config.toml
d_model = 256
n_kv_head = 4
head_dim = 64
activation = "geglu"
rope_base = 500000.0
tie_embeddings = true
init_std_up = 0.0312
lr = 0.00124
grad_clip = 0.5
decay_fraction = 0.758
seq_len = 1024
doc_mask = true
steps = 8169
MLP neurons of a small language model. Each row is named by its layer, matrix (gate and up: input weights) and neuron, and shows model dimensions 48-239. Each number is 500 + 50 x the weight over its row's rms, rounded and kept within 0 to 999. Numbers have three digits each. A neuron's up and down rows have the sign that makes its largest values positive.
After each neuron's rows, "fires after" lists the tokens most often just before its 100 highest values on Wikipedia text that the model never trained on; "fires on" lists the tokens most often at its 100 highest values on Wikipedia text that the model never trained on.

L2.gate551:564488515538568553517514483483428563414557462603464515457424510529470477414512427380559420507464543515480483439533488486507556475631543671584562507486503565526581566405523587555509485504405491474460508507568521597394514479470462548473623414469480512509467561522496494541498493461448584481528527534430468478492506515487553533507529512520445464535509540526533428425479574533420571528504443508539431503515591426468379489550559465505498566475503578540502552530483500537480466441491465454485453546433511506528491524430531571488533465522444533471543474469484536504634399490445529453
L2.up551:487466509495398494488466403495437462505460607539552489567437513471493570415485400544582536401495466562562531429462460392519490561536531487473465566518569483582489463429442558396450583537515529510521577453484517455435539482451489504508457557547495429453577567408497496549630503568518585498496495492468494365453571459459522497503523559492426492575564455514565472494475443548510480464475495484556506381535447534580513553494540511511474559525461548625497536575396575544570546509510560397545581521427467538544402495443561487480519531463495505583504475530560516488485548488539486460
fires after: " |", "|", ")", ","
fires on: "\n\n", "\n", "000", "$", " Silver"

L4.gate318:513484455471447450563576540581603449553552554461509426466506486504478472458526468485505518475506439456372530434433459453496469487467486448542527438513470526477532535532422456454529513551478436516563491564615466476487387549515500564489450440512509614485496459433440522498549457583607585426484610514559467494489359471464537565517508508533475571489491521470543555534475427474565536542558572571453503547535455573570479527444461532485501472565470543520538451537471514402450602468556444635562531488518586418521541454460488500449508468436486531499449513506530606495416459520482527546
L4.up318:522472544558505478545525491508529584470564491442523439398497497477465479456499448485533534468528454465513426413435536435426515580432545466563543518488398570576427532602563435447399435562466491522482403582576539480508390431550516538514548463535432537519524488482543525532576556574499561474464578467552508432454412472457590596459515551486492484514471588500481474500484401476442473524530537501468541570522399512391498484412472441472492515527405507500513479509523518493421588434549491534507513501515485429454537450541464515529544540410492548518541524530496531553526457505445508481
fires after: "|", " in"
fires on: "-", " addition"

L10.gate320:537467426407525469455490503582538485517461465466496455565414376459466460554462554545494553551568565466463510444465478507566435507410509432448448552513577484512565533576571416439616516476510569543541457527445572437440486445458455464554491540530524490417569405459586503559425505538442409536590501365462560485432498470500494469562507458497409471518462478504486511390395467452472538406518479477524460526565475454499563514434452551493529467455508471513517538446496556467493541539384499478531509475443482543501502496534530553548389441584410543572489460440425492518460502464496438534
L10.up320:570511492496573574507510463413490541574614420505438471548480550516458541510492483452513365498521480520481542503474578531525439452562570473500586567489536515608526514515529460480522480472475554607408484515461553463553537561523495464439507508546489483523586496491535463463545532436549507507388540494518557449491427470532488450474415411404435576525444562412585425496498408454581467469651555493522486440503408510463511590450487472581515409531428519460498531438463513427577541469542524544454540494468502510509578486467536569593545409590527557467488505491481526437455494474489502570
fires after: " of", " the", " on", " in", " from", " near"
fires on: " the", "-"

L8.gate334:462542539365482498399564442514470452452485535463577456525560413422500369520461407520461638472456487622545491443431451524535394460505598535602534464574608504532486540510496436457487448462488508602616579519503425472419455480497511423537480530480521462534501466464498612465454521525557493481465566441459497593479500542482484475572500528534565554516486486444415478514515441476438502549484520448461534453523475580480541563523398522472448425513459445516454443478498523522527505579409501419435476440550548566523549439509506493549434511424553486583497456499535453528522517516626508427
L8.up334:464488523530468475465471514460487508527441507547454558544556518470592552588446518473480536447447532527472455454515501514494485507514502552509489558519461484538530518432460461454526477489465525398558529566522427486548513474511616438401406505522535406501473440410472553443449494451561440453523562512542508529543485574580493510421451527447488421469499490481460472478500470410567513475447486563572503588435473566502441521487432458563496500556427590417466468559466562449460464555467504480487593426454451435520414464447534426484457536617509451479434525530507526517511440525462557504
fires after: "-"
fires on: "|"

L11.gate242:423543489487480506468546514506446516522481444483560487465570450528451527540514465433492554526553453503595511485435523574437576509500497472472448584526618559562520410545478537455514518495428433526467415423421480570547524490493518563529456528462481604605552453506440456498568418510497608526492499455449452417516477510467501475524562501534470563520546537503468645574455454514497583532560549465509521565495458373511599480461503420502459503587444339545478508421484498487399517532524502522564503523563506557522543583455464457498320503511478436456480492476430434503529500445491436464
L11.up242:455456474528430502563466474534476412463496601418505465333476462538468449349492446373564449502477464506542511481403539502544480501480448611443472557471499505559433510513577514452530488477447419480462454529461502444531441489524525542498542460474527466471529585543461528574605543515530607503514527449521430457526420446413524591572529595501389455494545513477487560472486524582499440525482511403514543505493457456466462553511501434532487565549471529548511511473542505571448590568571537592520498480494413437414540556605446560529539524449447453459493521457524446479526419517480489557
fires after: "|", "-"
fires on: "-"

L11.gate237:476539437502433548493565567496465478574544501383525485521534447496500541571498545556470500452505396496459514471450448529443403477560448463490385568496469434423381504473485482509500457488519448519497536514443401517489512536523455513421425537546552501656487512468489618443502538521450580479592550476550489477571431455503481545532488528435461470503502524531500479533559548491502446512502397592472455574515467561547413498454520540539466451492595499570365484472482482524483525529472482504558511475607538464506534488481490540456472479546479447552556461611436425481442543443415453557
L11.up237:492529436607414451532522531525535484565553460525469493421430474487455570497529608478506540483456444431551485416519538519561535503529513528533455477505510426523485482494498464575582553498491532513494491460437539463594409466515526402484419463514577556542467442506563477494521449460480440479478513536530513488584436548514534440469454505463539498487363499410453376558438495462536530464447488484494479419575433461512465566492465502450488453444433573525436521460588540502543547444523598557379427510480477538505518495487558489461493611479382536523530511546477403511465406438449524550
fires after: " |", "|", "  ", " film"
fires on: "  ", " |", " on", "|", " Television", " the"

L10.gate680:525494527450559586499514483561476416484584565486494545520545491491506505476523462508471493514470446445497438500565425480583401521502596483529528447512491480571509508545443500495467432481494602461518521575472457533441547454499602492503468521416578506606567472533482484493491500383537499389516424511554494490483485511448447430405524440551525432388448513519472501500496356471450575475473553536399555525499492576467510575481569545571426495618461556549546595487437518529530502547583547443502500491534530461605480466417489521499500427427520464519454419488469373500433495549475558555
L10.up680:466528594540553539458504564441470492452473457465554510452561610445516483457438497544377513621531534512519509469518517542516413537487586423537479388532446517466504546587399527428410573465458534493521414489517558464512455479558448484418573473532490549511480571409558473491504496509526462429454516498539571557525484528456454502478494525450513562510478590516453476538538483481551510468379566521547454558594546535540495567463531585583510547475460477386540428583478533512550471590472403552513504562437491524488515387505453538641406424529430558522562544429444554443466550477577532500
fires after: "\n", "-", "'"
fires on: "|", "s", "-", " •", "ed"

L8.gate628:487447468537496512516587539559431474504507536476520464565490370491461495559534489423556462477546460582481480479484570501518510398406469447464472510502519516479525497534572481451558492448557492470592476479465490572443509520466469418544521494528393578451524555445504483471519508515460638460480461472513410436505511490485434426559489497463456476518537417386469466478455538497453464479536527429530476467528426552517498507619445477547454454526480538537427467573492427601507562513538515653590517521616449468538557399413516479544444462454533491542415464451523491560376410439546578459
L8.up628:559500482563503582462521579538438560499509582453478465486416524478450439489503476374527489499478591482505498411539524533524572394450482561436499399458452520588555478511584582399543571586476584469513426476539486530378510449435485426486573482514455483484533600491527560562473535503467598523421541504458475514484466490433510429479453485478478448473564529542565455506492541597482564440557473529524468475537479502533472488576515511461499497503497495467426458559556461529399532494534412537487532476528473463588515530483533598569422440550488558505556480544475486502475440465447495505
fires after: "-", "|"
fires on: "-"

L2.gate620:422468541558579556552442472518498509533514535471394434461503496494564526532493493426573534344530465482532469566494575462489492555626444560493565554490460445509570516504539556475479448555554520470543541571519492538489460565411577474487535505459512581464522453486553533464552471490624387501493439461435549406492502471496477434501475432452515466492549551608491544422549468470427504495448472478486553491505535573501473520560488558547507458547452491521484474436538545442580501465412439528514493431501519460563578463449418541454538541502482532533473459385552503564495426498580562534
L2.up620:522539546553546439491466447493474523497518602518527456515503521518554563563583548519581511472441509440503500565535492498562548474542512514502515506473512515492552453470532589494458440428550582561524541546584536460448355576438609553444531547455503499451600481513563542475523535454520525565482387558488535402485494569476548598434540410498548431499479550540501458461551521495429512456491435508444490486553522496513455386528543512463613465507421546495495531444583413493573491481473437473534525467480534520509572521438469517453538401480486490384528440457522593577549403510520487411
fires after: " |", "|"
fires on: " 11", " 9", " 12", " 10"

L5.gate184:475485496480357501483522537566565550532430498419548459402565442474497420553449421438514507503520421485558410477425513528481588512375481422477538539577514509457508513457492530461508548450528531518492418541470518548521513525511529549510503498444564493480448484509443487562509519469548511468394489509542506471469523532537537471618611491549525500502572445568553569493572569516491538477544415484512548440430498532514616475538440520486470524632438469525524472443481525677462509516488541558498489527558542512512520476446475431485499533488528500476463480427505498485415541514586575451
L5.up184:517479523469498562503551511511560519467460546434555555519478496531465489487444401509428472529479616564477509507459513413545520437412419494490497477535420583536441460528495513485465464462603552479558469560441593504488555546514479398498469472554443564426510488447504597654518421462554593510503463448539563540410438441546512478499584610488445465483374493457504510472552471612460402536448459512550543485513458541585544516536487475512476510500525532588488442551490506507509445512453400491549484466441507454478502561512447549584497500404527383450470588511444430430444478412487521497
fires after: "|"
fires on: "-"

L11.gate80:528464488338386526443447379559492584464447540516505492544476440532504519447568518482499529493588501448563526441484451571526502422519530490555577485526504432456497501519560527490542523489530491526477533558422486429509553522438563513432541451531491514437481617542517427482514512430473503371444418406434415487540549502499489531408371470441500543470570505504457506511575458465447480455527466459450556466492600512447531508468511539515403482512512504563486414431454507570519552365520485530531552427443559490549463459434474540461503445507481427408464487411440484539554527518527452504
L11.up80:419517544529442488471487431579519510475347490542483559567590482465435450510521526471473441470540393454621430501481561501524536488598481501551487472469566579457438559470495555483552527443473525516348451474514474430574484499543498502474533569533532432396509664455468502603528518466521429489466477481463537460512478426522557451543507552510528454461519542528540464487589464487504562444538492500505537433485415575404456531406518510621530407516482445467487458462521536527502533471502351512482533470465436431391469504511529542511452428477435454522502465469452394473469468468431526541
fires after: "\n", "|", " |"
fires on: "|", "–", "-", " 20", " January"

L5.gate337:446541536473518441468485550452542450460477488543526541534511502544525441495666448473494504452576428585499439487508422484602554440503512469442505548432471460429507498503542467487413548531536467549577528563395480490518482493530537502446518522479425471522561552388455521445550393460520549547520538503479520513548438484513397473480578594460551462480536423527428598559439491474529502529475446471466518548455419564534483506531548528581495375494517499519490442423470468491388426538492480484419533398544592492455547470491461486407547575445516477469557503515410421499415583428467512495
L5.up337:512512492509342437484529512544471529504508454489462500383511568440444464539497559505465519482474505532401446467465524479534516436469447587506457508511429471589633502422464573473506503498481478538458462483495541410427387476514487493622476465416531482533438448448600493503506443601562438552534471519467514580534423511484491437545450492479534599458475524452500472485522460468440497617536488491481557491452484460441551456419432513435570514576478458430584480495502615533462504568532511476493466470477445574517538517469490484507520441478361440521536474463480602566513498473525473456
fires after: ",", " a"
fires on: " which", " who", " that", " one", " where"

L10.gate620:504535598440481501540526509465503575497499481464409481540508494426431428549463481647497560454569467480474522449471531471441504534366487548453566394502586514448499448464556474501508581481473518516518558525501496449552431591505553524465456495542431529450495416476548519491464507556527497512537530478524439504562509477453457454533434517526529525461627522329451463434471448433478472473475501470581363535562435634573554477410384520416434514640443566505455436485473532533481584481478592497480492526523546493515549578507489517550457465424507526515492442518512493508497523563538580585
L10.up620:614483512494461463538581558520493595423413494542463538593522543418536396586539510428492548498479516573431519534493473504505431495504458497559509528471584506584565586519520437518559477559441526444589456487519487493414461479476500475376528479462500394480596446486377564528465392468556527430520527458485569529504557544471525446478550533519558480513562453488529411487541491526490549513499431483508601512501377579522526483554461423475517459535469477539405447492495449467503523528444476586505472519446487396536386454512442547481471563542463490530499462498490539503434512501473473458
fires after: "-"
fires on: "|"

L9.gate684:430527536466460523528510472524504549460555498445487461570592508480479495611515421504463527414525499480536481432477498582411422460515481483455505519518515514497418469490407409525459481386470532495603494471511435498499538471478464425593490518479478603559586494464530528453442493485499563484461462570404489443504494563509463502535466437534415500480423472531556435481426465362448524461443471481525471539627515566564569520541486496525502419539543468492555462539430415533589507519502588570505438499481467414498556618459491539540449438424496447480490534533528517411496451491514509526
L9.up684:572395525507544501470475522477505438606465430531473450471504429569478524486503552514490496515456460579439494496586452567509521545405512425488458463536444534506563515557421568619477504509462443562398490459478521528534551467460542463517500461561420492552408562615546436526593475481494534493478436491514617438522480401476560633527588438456494513435517485599510535539468499514499531447519476351459494457440471461421427530485519475537486607471503564495530549550486465523492476535606552458471523576484536511499533490418399531497488461525544504502473437487403489592486519398448508488
fires after: "="
fires on: "="

L4.gate702:514522469496502536350463462473541451520475498427507497546495508490509448513421437547362507408507539511598456537562533463531425477499521495536422415488508591573424410467501481586547515516521440505559461453464413436447565557543561506458384483493480542553496475480466467495474400557566488430517518457366465508528493497454420510434467487499475513479430524501503541544542596480515414504440395494491505540553383484542519487500510430583487445397565517555489458553485548463544509527472458522516490464529481476504537466438385434498531414487467501548500617585518466485450544435493471559
L4.up702:556489468522503430468593484479448509489468547510490527469344533492433502495521388519442504499506528568537564475554507418525469467474500540599463476429473524529456503541499553542499483606460507468513521429431447476440511489458452442464546527438526585604457476545520489570518411560511529458506553493478469489521494472517425550480475448500510518440376477534568420551484570521499472435453443417417582445466452451492486555501483442538539435392568492543423498552415567488546488432523569511399464501498540499493523555380421554513542487456485489478514508574427434530480554420456415539
fires after: "  "
fires on: "|"

L10.gate612:496534484482496464503549575541514480524445539392478484462530550514537543517510462496503469505513419523465460464503583585513475492326484503501459492577500550538485505523603529521481477515475393572524603477478484423492526545529600489604522486484554473559552533571485525470437543432508590477474452620474483490477530410558503459411587467491529567553505416496528576538554499468492526530508507508561605491395506567487508561541532484530404536512522486533632472405514531557393470523512606510576534556448481503550436574510615501562553542440561442496481405492594475424446475473435567493
L10.up612:488462484611493581494504560502489572562457519390547547430527516531540532539441448466396543502609439498487515494605526518451459414530569484528484523514442556490411522574461556450425494494536478479501493526370430480498438462513473437486399534552539502511515566385520468539461428499520492527386533422543600538446451502461563513526472565536441493495534418505465496539504499590491492474526544568477480527585549487565472528494599468443504469579401509475522468499494562465505493520548430468476498551522504500599600484526422540592529546530512463498604538491521472564591588531443519505
fires after: "|", "\n", "  ", " votes", " hold", " kn"
fires on: "|", " |", " 7", "ock", "\n\n", " Loss"

L2.gate729:558505550516529488472410455532474465471431477487502521571481450460471548519510430510606563448523513582581567434479478440531484504526426510555489458476509431457520598512518538488491397575527509476589533576511525524484446594464526446488567473507415560574430510521555397600436476511517529493536429541464450530462498496518523572519451449511534462481402567467526463493564545484442475488461518531461618523531546552520563366489461518532552436497421480398527552448417510473494566413487478499441549510462601486514534518506486566499582577574579543520414469394450453493523431490526584482
L2.up729:519581511552513493448463523486418528577576492492488416409466502484537614542611455395516558448420539400547530506570566522496454493530540533477532585489475508554481498522500576502453421491472563453525609520497474418467541601452612489534531479457479519507494488538477572478585572520569411583596401482474495367452477496583437501476542397398512511527484538529476507437501464468409543451439547480489423528470484546542441497542454442498522474502493564525435537477525423531496570504465495443482448411508522467535489433479489424501575485506484474441435514378581467481522431529454525478
fires after: " |", "|"
fires on: " 11", " 12", " 13", " 25", " 7", " 28"

L11.gate371:495532470438478512460540567601510532494522555415532551497537566409465520596506550502404519425479450446496478549468527513483458490535467506538513520546539486481437448520457520517602442316492510536539512555482465540596487510441516498469422631515608556645546484583490605498468509505539498440455440472494528453583457529433514484503438551475477480428568428518506473429474406523454476477439446542525449508474383571479475490462450436465457491504466541511421449473520470448462469461473585539500542529503513431421533463535498478537419558540487495639545623539470417414420513425507479516
L11.up371:561594507512499502514551483588504476456551531493557538494493522447457449538577478495380564484433544509484473521556448490501545457539475526585456504471457543510519438484531601499576491523512470516506515513544446575514366413483473507362486609540623538606506403478577524458555391501480499480481431486500459476510458491435448477476404488461539454496485429464522464447478486533501571507426465515444440524414461500507464543482471466489554429496442469469486438488464485465549445588499554487379541507473527477449551412473475537510431488618428582438617505578504445523465460403578461514
fires after: "-"
fires on: "|"

L5.gate728:458421500505563539575521449498447420480473458458558503426619497442525487491497484452562580587486488437466502537522433543554553503434515544575442505501509480520541518442512543425546536524538490469531451466530502600516479460608509475490465479427454419459538507526477456509443554391555477460589541510396473573548592582466496419540543537566427441493541453510436552457534494491446518478512545476551505515500506581586571411518460513536510441546534390506582582547476517555513575438429451471447458573569457524546582462412524415555443480461511420542444527473416526545458515414628466468
L5.up728:465442527501481528479512475530517467508524538519477522393473476516476478469542494505489515452553620578424473537508502491591496559444403477501559552395484523511551454509511465461497520615457492487451472470480539503536509496471527509497588540493481467492522456446516588542482428537515614541576516414470479578488481538621475469503493441458494510433567518407476466475473626482576572550568487493453574382464418461500509539501483496449576448621417529559504515570524470528487477511495579428568428474563551525541459537416533480550489555519517513470500485525419561403424502396472458516
fires after: " is", "\n", " as", " was"
fires on: " a", "-"

L2.gate81:629486507588510559564504524446441569530523470544470456406530547583507515508484516517560439499482514436450537488530520477507489520513459587486503443451412563517540513490525504465508425525441499457451478527560597505490419507449473472519500473591422454541441505511563493398447519488410487507500518538456549522441570547606478486450548487403540455470464595523585399479521491503482590539503475414463478489479566394454377531561449509481537518402498518530513502532512499519527413455579440532455476473452472501487440507482524569544558448590525530452579492465489504505615531551409413498
L2.up81:560574556490560468473433502525497574471556510521493521452503547480537522428511501449475524499408533455419497561567513510454510587543442566518461328505504508565459493512486507456565518479485550546491481459355540413512497464542519517477573521576512524500364500501559487502700481523500645530517555496492572565536510321549578406420521550490511539485536526440555476513408540515518499480563514448461484507554409534517475487447541529481554443427521481552502474556433499534506497548482481518562508406490567524523464516558454426536530489538448492532543441520590417390490530473506482542
fires after: "|", " |"
fires on: "  "

L10.gate136:527514468502466463511512454520414486473486562484580498531524495475523481536503495577367530484559512558544475633440506588475526524480509476533524510470471556565580416555518427532568502415539466494538510490522434505519586505519426550428478529577512468556518512464491461447548530416575476446484479509544464474549487497577541461480541537543574496372541513523496599543509474583389492530554552507483491505434385555461604548579459523550502521506559523562400472584468456472507501496500445545665556484487429472446480509487518371471505554507474533560492633486489563452505556465537446531
L10.up136:551538467570445510550499399546482473498504592490574469498488465517417506394573443470461571505521496516583516540438441534491591521503566560555513488445515567573542473539496455516550559463477499612517507514537436477476508442491473520442499478515480462462443569467566542499503506462535404405444461484434477475539473558511505511526524523516611398430461510465507541529511413593441554511583551463421573427452515528429596504575501505506518494480575437515425459542452410501447562468579434476562535464443404447403394454532513381491536497490446503424551500510521536553550540527562502530
fires after: "\n", "\n\n"
fires on: "|", "-", ";"

L4.gate256:438359470477453534476536558556571465485485553382584458511519485438551367404490457526473537499481444592625592549498511576515404532460536492583544505550538464475474501563547377414510515416499514543608539632468420510430460500484516476493499475509581479491424495504445482506517506572429562434536485537550519505544459490491452474474546499523511540488442539414417649427516477508541544488513535556459541549505595559494518464485541484479489525485465507550507499464501514524478532506462517457572539526551529477504411459494570454443499578490515411613452549535537524464448554498558490515
L4.up256:605544499428448543512446481496539444473480560501541457472507541450430452455540478554412552515426508483544605497491532478511536441566513544564557481447422520594446502528579422476466593551431576579564574525567385534460416421379517488509471422501513542480479470516475495473586517515489486386447510477501480555621508555461537445479525498457629540473428562504499525503507450516415586457546442459473485570408410545419512509507543486492500486513499460490503413499464506509486525434554513505517550438457542411524497467456452516499476465585430474563540486541476605445519498445477446518
fires after: "\n"
fires on: "|"

L11.gate25:520433494500476534460486456495471473485470424438522507455488521467542452436530504559450452472424449463566542519487463538444477407430498517674495461516592480561456511545594431427508597493477533546608426534521389468510495462492500466503449431516524410493518445422592481456531495428483447458486534486563526572448501454447486482441550461446552504508397488497561446523527483509575581442654495512542489538457516605503487528506463479533478584466545574512610539530409460502566552514482494508531559489462533537631448460442583456517531426628452437481470559433508536479391498471476474455
L11.up25:535547479549519565382493499617555539496542529514457565520471519522486482422442571514546484477406587409551589549419507555470560485471502512573490397520493578553442528422542429594523461457437464417507453524435470499598498415541499560427384511535504475567463576515476528552526521533550506459486529425462526570472454537499487564483563511454518482495522504441572466584453533471461500488573507553490549554466484485483497528400497518541476611537522462500537538480515480482512562432513458501486411435461441461509547574604515482519425536500517506504494618465435565492418571500486521605
fires after: "\n", "-", "|", "\n\n"
fires on: "-", "|", "="

L7.gate664:454586489427484406482557466527503502426422539449545448516478410498467485535562481491513556508503513534438527418437521541482558497461521517515433554443543559473487513589503529471519525519605453540506481497485447527472394474470490448440444438490552515467565411453457507437568443442603481434396451576576584552485472425428554520519589496501464470580527481427546553655530378534440497504460529516490449517480444570526524451485445467544479528647500465603464522453459509526480528483390520546571587532526420537524510547520490449495518460492500522487452555440446518518451518437453570514
L7.up664:501584502471562538599483488568509498526503509598531480351544523476413527553583507399444491493520530466440454511437421440500572551505515464449543522456459484508450503629500480564511476475470527452395479452571515521473453476469570565639535488430529456491468447538536504502563565520483522429455445493416535452493608467575508474504530572513474523523588491424505490497420489431520462495536561542492621528467407512456513452461453535474466552572479450607451529461563501564499500428513473492489536496639558479454509470522441467494473510532500516380511464527556448453499564492469604520
fires after: "|", " in", " des", " of"
fires on: "-", "c", " three", "iti", " about"

L5.gate249:465532527429539465423574490630557560457368468471541480514379482558495468616494402459530569518503581480591469535455499557504511559436466418471460469395527523479477483465519397511513569488542414529524531531514473441556426499483575523518511481414588559458536455526556440593480432467548496476550459486476474499447525502484526452427445461494548497472484573470415604548503563412458521508460471507530499488427512488553559435505543522490499510552454528479533496356472423487472524526487523475420529539516613524540471498394518423484481517520467510460477516534596500501470585405479589562
L5.up249:508524437541475532526502491520604525533467392542432494387531499514515549494576495447560433552454414532460430480506482514491537519433482478461539450504427508445533417491441493529468499491438397562469587533536509462537478513462438565560524479450552480608411549615503475499502472474452502547429493533497487448439580501473518571516500551481534546469444505581472536482601457497516518533429477504527581459402578436379456501522525461533501489471529481508573474518431422481434503493524507401562500520484532442470533552478563574479491594542478626478564524545567409547530499448423561463
fires after: "=", " was"
fires on: "="

L2.gate241:505442581508565550482450489492469511512516417627506379494470490479522479432489509421474473467451516413438478432566487552550475534568446532580502407458445513502628465477557650536490449497499589522491443499510569554464457420456531454447592467487495482525536578561566477504515576519485507452475492549454534516439534532520510477479452500472490463476534580529436416461522478486511471544553507485452412454501569501448457515607518485465499456458470403530505529495577495484587520491502468433478444421473545472569564517523527535483547514590550582426546574428517555585636457500415526467
L2.up241:466467551578459536551451476530478596417439471483478521335456570589585457410562529489544493432419496525625590543549526499478527534461493510532596517478496420518476480499480468499461444475487468463533562468507553441559488484511540516421503435613442469508559478535561564578577481546558557568552499538458469495442477369520584424434523565532559463459524551496499464415568394450467490477482598467463540432539485498509524464521529456469568434558584640504524481486509530455534490502469574541456522514505558534548471468495505489553486471492484464542508411443552542457444430501494546503
fires after: " |", "|"
fires on: "  "

L2.gate256:609446552509529603526527479532485470544480560616471447471511565477468513393402516452519465510481559482475483477559544490514514524587492636487514485475445510466567504466544542485511441515536448476428496544579549503459440456398494448431469474528475570404498560516539570420502549439473485471496561480501549490501541467475488505485421495470471485556425534460558457463490455495476544493463453509471577526487471395441400510545479583517464500519513471460442518579512550526515524395503491468463467450525542553494528426498513496527565488611505535436528524440503523542610466572496517449
L2.up256:480584488563465512587512455516501590472414458485462460547484478591545479582595530419539573538529563489525483503433534494451568539449473559515504513418517519433468455488455446580540530528487503492505471442589500430514473534504498440419478494427565578471502430527468598564475444528477479573562483565442459492498477481491468441518504491550441506448597483496463589527557529489486469447509405487596437463474589488577522488481460534528529448602493566433478510479422449482562536531546525501481533476568528504467461562534324544488536567417500472451466502483532528572473493550508513467
fires after: " |", "|", " Andre"
fires on: " 1", " 2", "sen", " 2024", " place"

L4.gate325:454557513542421440480484522559476459405446537434514557458453459423456563538448457573473481502551484507501542450449626483530487555486558361560537486577404490494483558622532500524530570520469502534500431456430492520581479556492428562481542483405471558439468504539468390571585477469401571493473487525551433549546503379505565494536558449516450516470420529483573501491579526496525422437460494531496574553491441549487539502481501507467486537425531436470527500420493470532424526581486495526564422508555470486489532509531557536533553520452477415478483571484503552453512570468480537579
L4.up325:577456514467488523410490529455469515435517482520500490541480397519498465562482476470497485440570450586489588436550530583521471492585466490501504526471519505562428545485533429603486444493498512452580510469438499503465544617501569457512541447503550500560477407517478533507519457473497420509475518423537520354417446536516563380506542493438475507510464491512509504568501423484442479512544419449548496472502533518492595502545504410572527413508579571546568472490529499512522585420453459506436531537389512503495506416391441502524545581568624456496468521487500485539492541393551574592
fires after: "|", " |", "s", " ="
fires on: " 12", " 7", " 19", " 9", " 1", " 0"

L10.gate92:486542454442569481512504507529579420514518490468475413529446471591510434504552463596548517497471375466542470543429436548403397546502522526510529489562473488546509478469467477474472566364397418466557540506503443581603547446544475541380490485567509524565412551510558450486584451449584484473443495440568486447483470518519523430491515549482397494401583557463507497510538430575485462511552548560492427443464513529599491587420508465573466523509485592524438559494560531537417499443535574572507474511529473568555481578494539583413447559473399417476435477512503463592512492520466485540
L10.up92:500585508492536520554471520531507399542493434552459456516429467553464554526526530486540590413575519514598480516474458577478452541472536569533528512552555386528474487483561484463456463440455499506500500573538541456489526471484489474533492547500487541554476579529567549501458523427558391471462468494501603428461489487484549592456510571466510510488461429482446550406476499477386455423524458548441592456474526559517483487432615455587510544489555481435394552460565450497417562448464470531577484437427528435527526409555523525499487524533483543412505476501418514409481466552505505463
fires after: "\n", "\n\n", ",", "."
fires on: "-", "|", " in", "In"